config.toml
intermediate_size = 192
vocab_size = 1024
hidden_act = "swiglu"
positions = "rope"
rope_theta = 1000000.0
qk_norm = true
attn_scale = 0.177
parallel_block = false
init_std_o = 0.0075
optimizer = "muon_variant"
lr_mult_o = 4.0
max_seq_len = 1024
max_steps = 3584
dataset = "wikipedia_en"
MLP neurons of a small language model. Each row is named by its layer, matrix (gate and up: input weights) and neuron, and shows model dimensions 0-159. Each number is 500 + 40 x the weight over its row's rms, rounded and kept within 0 to 999. Numbers have three digits each. A neuron's up and down rows have the sign that makes its largest values positive.
After each neuron's rows, "fires on" lists the tokens most often at its 100 highest values on Wikipedia text that the model never trained on. A number after a token or word is its count.

L5.gate153:505451499510512517486505475507494549515506527488458539464452468518468505550470537506437478549447498522524444435471508456542478484468519539457502477477470432521516497491467542538527520464559424491573453518437443462528519503517533470469473473539484488515488512430505487375503496458489529512579461477642545538538495521521517472519515458404519576532490473503481549516568505412568523472504510538464532556475534501423566491526477476507513505514505541502381513490575512570493482453443569
L5.up153:514502507488447473497526557516425422512507499496440456498480469508499557434487484490522536474485522553507547455562578504597477530476541545559563496536509456526465553514489473536480475497522427501454546511521530438532503452543536559453498502587475478462518385510423465424439509419447562476522478515540495541480461459488535523482481462512525490532456495506469471579513530422503448508522526509548488456497539479488512487446508470492585437490501535489482493534524520476485561435613547
fires on: "on" 32, "i" 17, "ess" 15, "or" 13, "os" 7

L3.gate135:493537485456552509461531532457479477486423487497472572434490556483511535558443410559517533519573518463450447511554505527491497520517474512452497531484479476581501483447535471523439503503569518489523513464518486487468561563511605442417539522497545493566500492503507469529516480593519468498490471531465510496516546570449436475452533417521430527494525554504492533486509565479508529513492523519507516493398455462513514485441520420551491506516538482464534506500372510516475520435553533
L3.up135:524483540421508489508551469444456504559403519522477514455487552536494556488512487486423488527585522508442471464532549505485472566535507525409557533530533426443460548505462499523452438553497491511495549574450490465494513532496484468511560500468493522583499566474476473493496447565475470443402449610521491501480605498529515561451477504524431564536521521443508522475477503509477563536478507521503519492533479466447532464442480516441491504486530480439494498485438488544503538475561497
fires on: " an" 63, " =" 34

L9.gate129:469547481555465509427544533450581498571486536486540555494467455547547433511514488444506495452405543447533444552454553500481510440539415530495511526551567468553510497503543469462523467499494561496458492526455580512505497566449542495444465543471483462539530504470462436473446513508575511517430493485442513433465484492503539423479583460490521494475552500478532435505506443556499527422502442490470527483520531517500494515568507541536527528554473508440514586497533496501538561483472518
L9.up129:507518468447426507472485504591452483507563495513520516435476483470473503544481484488582499431416461535552504405456539498488567509532489481406544512519524502516575506467543544534492486511462515534565530491516472495499469504472443483529431543465508459464553488535513522489545636500517562467517493457465507494522512437513501513462602512480470548458535471483498502449384500535487505483468475510440505516494544540556493487458505518603488437422475524518529548557524454488502505539539536
fires on: " St" 72, " st" 19, "t" 9

L4.gate140:573566474486510550525510495459478547441547549540518512539532527556424406504540510497509479458518517538498433497475449479491553476441483464470509467481462489439478463495493470606566483487530494448554494486439512521465507503522482506525491447564505498500479475473482512504463508516439527521492505450476468497519544481540565482539470505569498495425561559539542527650501498551556518455496418428493582527525460552482509543508534485497430501460511516542440597476491448469463495493433497
L4.up140:557487471494466527505495525480482576454486501539489516498476459501512556548566530428573530442549472515493479534481463484465516413463626496535555418543515509604496537534499449450504497515507454505488515489452459430473463500548475507540451488463533502467541485459471457492509487499502526551545488498450516527473593380515476526506459515523497530534461516558459486435503571452513541421476441499508454533491523514534487529535529573536455496449546508485524510562494433532453418534497556
fires on: "1" 22, "20" 20, "0" 11, "==" 7, "19" 6, "00" 6

L7.gate55:483512535529517517441502489463530571414540421548554553521471550518500534550504525535400511438476499530465465514513545450541494533503448494556485494517447536519482506490445499458549531501425497469405423507503481493475523513491535485465468510549569539531589486524528532549525484504526533452443481514504501524489443472488553481521475483501375491530557479535467455511512476530473573490496492457450559565576403553506448479474429437524530479492484533564497469536492512429527459489448502
L7.up55:518537470502409508475466541407496553440527475575488508461515531503443541530533549518525427458501479545447477454465499462540469552522503449463508509471440558535588560488483470454510511525506469415547460490541510516512561538568501500447435568517508596476561469506537541522520550572567504473508491467361527520526547507479508465525564514466456521512552481470522418451514499503505492509543519482518545507490489503531488474528456445525526497452488471510468423535479492490493514605491510
fires on: "p" 38, "ep" 34, "ri" 21, "t" 5

L9.gate72:456527533490579508551489540487434525490503551511447517531472534465487503465495511410510521577472533500431556566488489515470472454485507494479490480543399502509540507534508525472542465514512481534531481557509440436494422522525464522517532536568542461511489548466469449475494455467497464472533514528453514423470535447516421508499556463544487518436578483503523448521466589526484535446469579527475538481569469520498433460399509579472488504537532480537521458534498502540502388453547521
L9.up72:477515521486481401469464444424495578559509542470488537492520503457522490530507484485510455496538566529511466499558452557512442558585457496433442525509462463483557516506526471524517485538562454477456520483488480451557444508483513537539488507526496530508455506528442525471457434460457430510563486550489457551501482454474487494520461487481444426455516491507512451571576543501484589496480609532542520542565475547500401522481544482494519529514507449563456476450470436540553494496545543
fires on: "un" 23, "l" 13, "an" 12, "j" 11, "b" 8, "em" 7

L10.gate52:538549568520488506513504487559560464504507499490485408613445486497425523477531550540488483502519524503508498473463490498574465520540495525501535491575439496458543507518456557521497466487464499483468484438473548515500456482543515491528509491547549549422538530531454541470478439471498525472469452551472383500547503474500522457473400541478501517507592547486461502539458545497422594444492469368470507466524533466517466487518505497531540441485566510514482499472495452525525581460525519
L10.up52:519490541485528460409488472511510535548494498448551518537570563428428433547407458469487457453458470512508504514430486498523531381524489461470485523504482484469549482462510539482514514518552529523504562568558489500534506423506447521505449502493467564453511581530464470435539500478475543504493590582491492514544526585478504521503484496473561518459500526558443510509499460455540453391438547536467513533433533435459493493510499528514572533500476533519510525545484480456481462506536517
fires on: "," 19, "8" 11, "7" 9, "3" 9, "4" 8

L9.gate47:540472504402483476495522487485536503428465448423441511545534545469456493498507497515534524488487461577520512556508484525511513448556487573551460589556510493493509531510463482492425462517457399507460485420481528388509511527513486481453436561558573482518534533521431492513490414550491542520427541487530469527465495552488532500507463540525461566498541495489508528505488552466410512491472505502478507472500520446509475547498540539465531487483501466454465643507563530465477528467481495
L9.up47:491498536482529503505515526553546578481506512506418537485514517489554506448468477535541489432490499505537459600504416483474506484457474512508528557549510520517563483512479522507530526479442525473511390428480505461508567443439476513438473426497513554456629507495476509451443504525473536477511470564519476491521435506489465528496464490557520474471520513589545539530507431543533438464513497446476532551411509485492455453495503559511521493551467512489535497406498417505492567538519436
fires on: "," 99

L8.gate54:494475487496496431447493538494549452578493527441465509496471499510451450499551543487493545461426517490535545528442548517549462465518523520474471447561448482525513505497567536482423563567408444496444492540476570467479561512504491452471486523475522521475569536515502533466492478490516494499559534474461555478479479568519555496459571445486549515498466549480521503561445477507541526484449428472488533482468532554530534455532468490492499513461459525555427542421421480588427572559473539
L8.up54:441437533491481443532510506446581516474504544405513479503470525506464442529534541475529496527474465515483454497509503611476465542528433526526448489549522484556503500535441512525481508523431545479513503553479560422529471656462513508526511469476502591457482500506491522433522475498445483499450544497514462463503504451516443490459578474545474499538479468463475549534525539448480472561564540464439536441484508542558459507503466491554516529484538500467427509556458461493513558566497551
fires on: "t" 28, "re" 12, "ac" 12, " St" 12, "ut" 7

L3.gate145:513486485485569461492516502508520509462548489537475557441546526592548480520500543533600491487509525499515554447496460397438559493448501496474531483453500497537535518464532510537458506530486523494563559455452467516460520479482562488537452516465483568500506481447510498473478477526488495497420503569478432469471542533555515458490446440529466496498443507598525489603495484523457414516464475439495511514488510541539505508534459488421484545483536427496536545554442417520546396463523505
L3.up145:549541453486452550530522531464560552507534532567452529434542550527555466509528545461520512471501480505510448477457460413459554510465475505534484492509516549533508496527544500504486452487484540490583536479451439579415575562484524539471570457470511431479488508491520490485505504528442539491413467562463481472407444525548493517518479507495466461482487532519505494571480527486478496517464531474495540593456536541550512533571477485487492495451536394481488478556453390506513446461503549
fires on: "20" 25, "00" 20, "200" 15, "15" 10, "000" 9, "0" 5

L3.gate84:508489512433502547481490488606505474546426536467487515428535577516497501468484461485506503445509486552499529479455452532478440474501492544446564447512490548492493488430442581503546474488495517513514439521482512572382526565494502481505545533448485447499505489509520466550515518549535510513498507536606519506450512450533495541479538511554529507526533466427513508424433556515494513530543406514477505546444533556499507413492484519532457490555509491439554521461507558533410434489535537
L3.up84:488462519411492550472494498511492550458459461520502500475491477502478455472529497485527477495499540465494497521478480571508492477512572524465549494529453506496415498436510571475527448487500505511508497524434473535443530524504458506525375457531538439507533489491578461513510561456552579535478555503538495474547508421486457550501592460497473557536525509547499468398449551551476574531527439501490446536509584494499445435497473492535519535522450482506599457485450484493486468479606477
fires on: " Br" 26, "r" 25, " Ad" 17, " r" 12, " St" 8, ":" 4

L9.gate96:540492503526472468451487462499558541511466468497413486482523510462555490487581473426530516484450496528476471509526512516565548508513477483493517489520575523585518537419514496509547430498526550553470490525498458428501604418522556558457445524433477503573472518516467412562503472444547469470542453462475490513492559430484520445453591504500533575466528544455484514491491537475563518519518411531487479527466485483505523450493513520500572485479475537524528519483433468481505509542553414
L9.up96:508521476545452472562577526464534564513459497552479514468468520552488517468504452491533507475510525521490545523461511435533563482487439495551519418589540433521549541435578542513471469487396485564508515393577491454453453498567522527461486525446449408559536522469461493442520461540520444502438545473496473470535471535500511507498518479528455505498466558490470590452518543471496454451462430482535480486512552486490486490475495454575482503485553487564482490551527511566496505518503519
fires on: " St" 21, " st" 20, "g" 9, "st" 7, "t" 5, "est" 5

L3.gate65:472458451510536512527442450417497540533514559422508526441523553534589540492441470498438477543460549508485517479546515463564501582471431528425466508457514534530539484507522484549466506503535497500533555510505518575445486556505550487485565490480486533480550496484472405540455448461526429533420509444487564438503470561444424544558519457440489514495471558557521477513545486526433497473521452506546474517505495489514505488432477475540521521553493502481497514432461554525479591508519471
L3.up65:507469536489512549505461478454539563475492545489487414453525525480540556517503502491500508485495503453517604497540541506550532489532544463463535516515411455509515545470482516485480492521545459476476498478437489442444506500455554458440462535471525521573466558443514537524480606483514455530459515539548401451487446534486550573523486510560540493469494564545492477431425559461473516449544544540523499486530469521466557476462482568517535515540464481387469447534500513521546417521540468
fires on: "\n " 68, " =" 28, "=" 4

L5.gate14:486476522527557535573509488440505475450502521512499485487547450545484483527437482509380507460516547489482501552444548567503442484430500515500516517422545483446480456508464484519469583481544525528523553603481435494524483562608555531482512502492477485517504485448482518480476501551511506514468400557430492493510523483446502487518461524483439561483502502464506549611498524535500489471490547528462481502503528459459545549495409485610458500530530475467539494451518463434489557536472492
L5.up14:481473488479480481530524514482479510520501556468482568481400463476517490478509494537446493462510492557487481458485560520521494491477502537479544475519497506512618507512522465497458536542527420465505524520479457516557474582535454486488392585499451536560520448420575517505524518572548458524497438432404482458563465494492485548494473485495533543485539527495399459498470525470496495523508578535478489512483479487564516436597488538534525526409529490506540506546526455417492565506482517
fires on: " =" 29, "s" 11, "out" 11, "t" 10, "ts" 7

L8.gate51:458528543468433457457547429475568503478530534412493515581481539488419491531480533400530496470495516588515483529526577457547466502503536523520534483523494533527508473549469496495571481436454454477537494496481467566501499507545476534447522447497593460476512538470539461584545505523545488428512478525555529530529470448534519474481548525505429476480526483515552501490453468478498483482485535544488447431492479509493570444439505506603495542485590517523480514472507501451423489476437442
L8.up51:475537528525433552500569464483429513513524523501505496441479552533513503514495448503442481438481513507514476442492571538521474474481557532485485483463532531471465492477450507517525566542488513531514521455534558498477467432512483515474529432526499507452462533475468480510413528500482479511564505503498489448448462576549465587489469577499569553432498493515454538487456528510526556473565540531568573434450532582396470469465443464486498441464547461561516465489534563459530540442542566
fires on: "u" 40, "fter" 15, " th" 12, "il" 10, " after" 7, " un" 5

L9.gate180:427469445478549457461575531514467480474598504540453440586546521526466390501469470547510499477558546549502465502481514504509562525513437500500509537516583512557488474546536562500538513500538462467451489444440542536464504474532508512420555491584497486413496579544495535419528438525523503449533472489506535521554520461478508514521494463471550504486470481606454523470503529470462483441440460472475449474471476539503485485498487566517468504517467522539516568532474463495447467494430524
L9.up180:501545550491358524473495508497517557530475486533479548540481502479469546508544449495485462419417619514541458506502490476490537502430526527445481550482560504468492472415490532543504482506568448535534486441476508496513456527547480490494540546544526523469474440467518513481486523426476512395505514570518446493564513436474511502478502501517507575517499502475477530553534468555497506531527554514485586426543450530518498469484569444546480487495564521488482453460534416540544464468524456
fires on: "," 60, "==" 10, "ed" 6, "il" 5, " after" 5

L3.gate152:450469556504574487497507456448431511576481502427498499542496474537476505446610456493505457522458488499509497453508446477504538499417534514541504479473524457452508505455473519481407546459519485497493439511527508477507462537490550581510509496469501553499462533501517438462504499448524441511518528511443482458477540584499456466577471518529448553500597418531557530513532427531433440518521507559500471469536482482544519515488538585538551484484492491526525535461511570572599481463481448
L3.up152:477545534522489505498467519495569501568449458502495470434525501439527517443500567482447475465524546432485474505549432605518554494498541521509431453440538472449505523498475508482549526398523501484581521501462469473555488440589555490497477453508529539598496485485446552516491520513428473413485493520472531559482482504495545478513464541486506517503491522481492497601468543496591475517420583465521574492488514434499493507481467527512424503550506473442512484504504479538538457517566479
fires on: "oy" 46, "ran" 39, "an" 10

L8.gate71:419538448498506519415515555490491524500513505438481505566502470498486510542460494532505411542505432505535445519542511456570524508428506496470507470523456513515465536511467515468410459483547474446532476479493469475557508462449557487457419506465524513487584444529595507469490451462558499453560487491544499489487429468553535499514545614499552459466576448465516501512524507506435506572512551558496452491541495466479525537460580506559526525535497500471495536549436543513453433519496462
L8.up71:488484544494511499361412506496462400449467528482486506479441452575582528472508497491464456509489506538501492499528529548500517450533536565519446500588474476540501438523465559497448478540501537446480523483468573440563530439554459517463541525526435536498431464561504468552430487503490492534526516576541523499487464498491516471512494560437555472458500459512518464539526491516497463503423469529467477530467513540470445503542519531549496530501496511522502546543502549458533531395550569
fires on: "an" 30, "h" 10, "ran" 8, "b" 8, "i" 6, "on" 5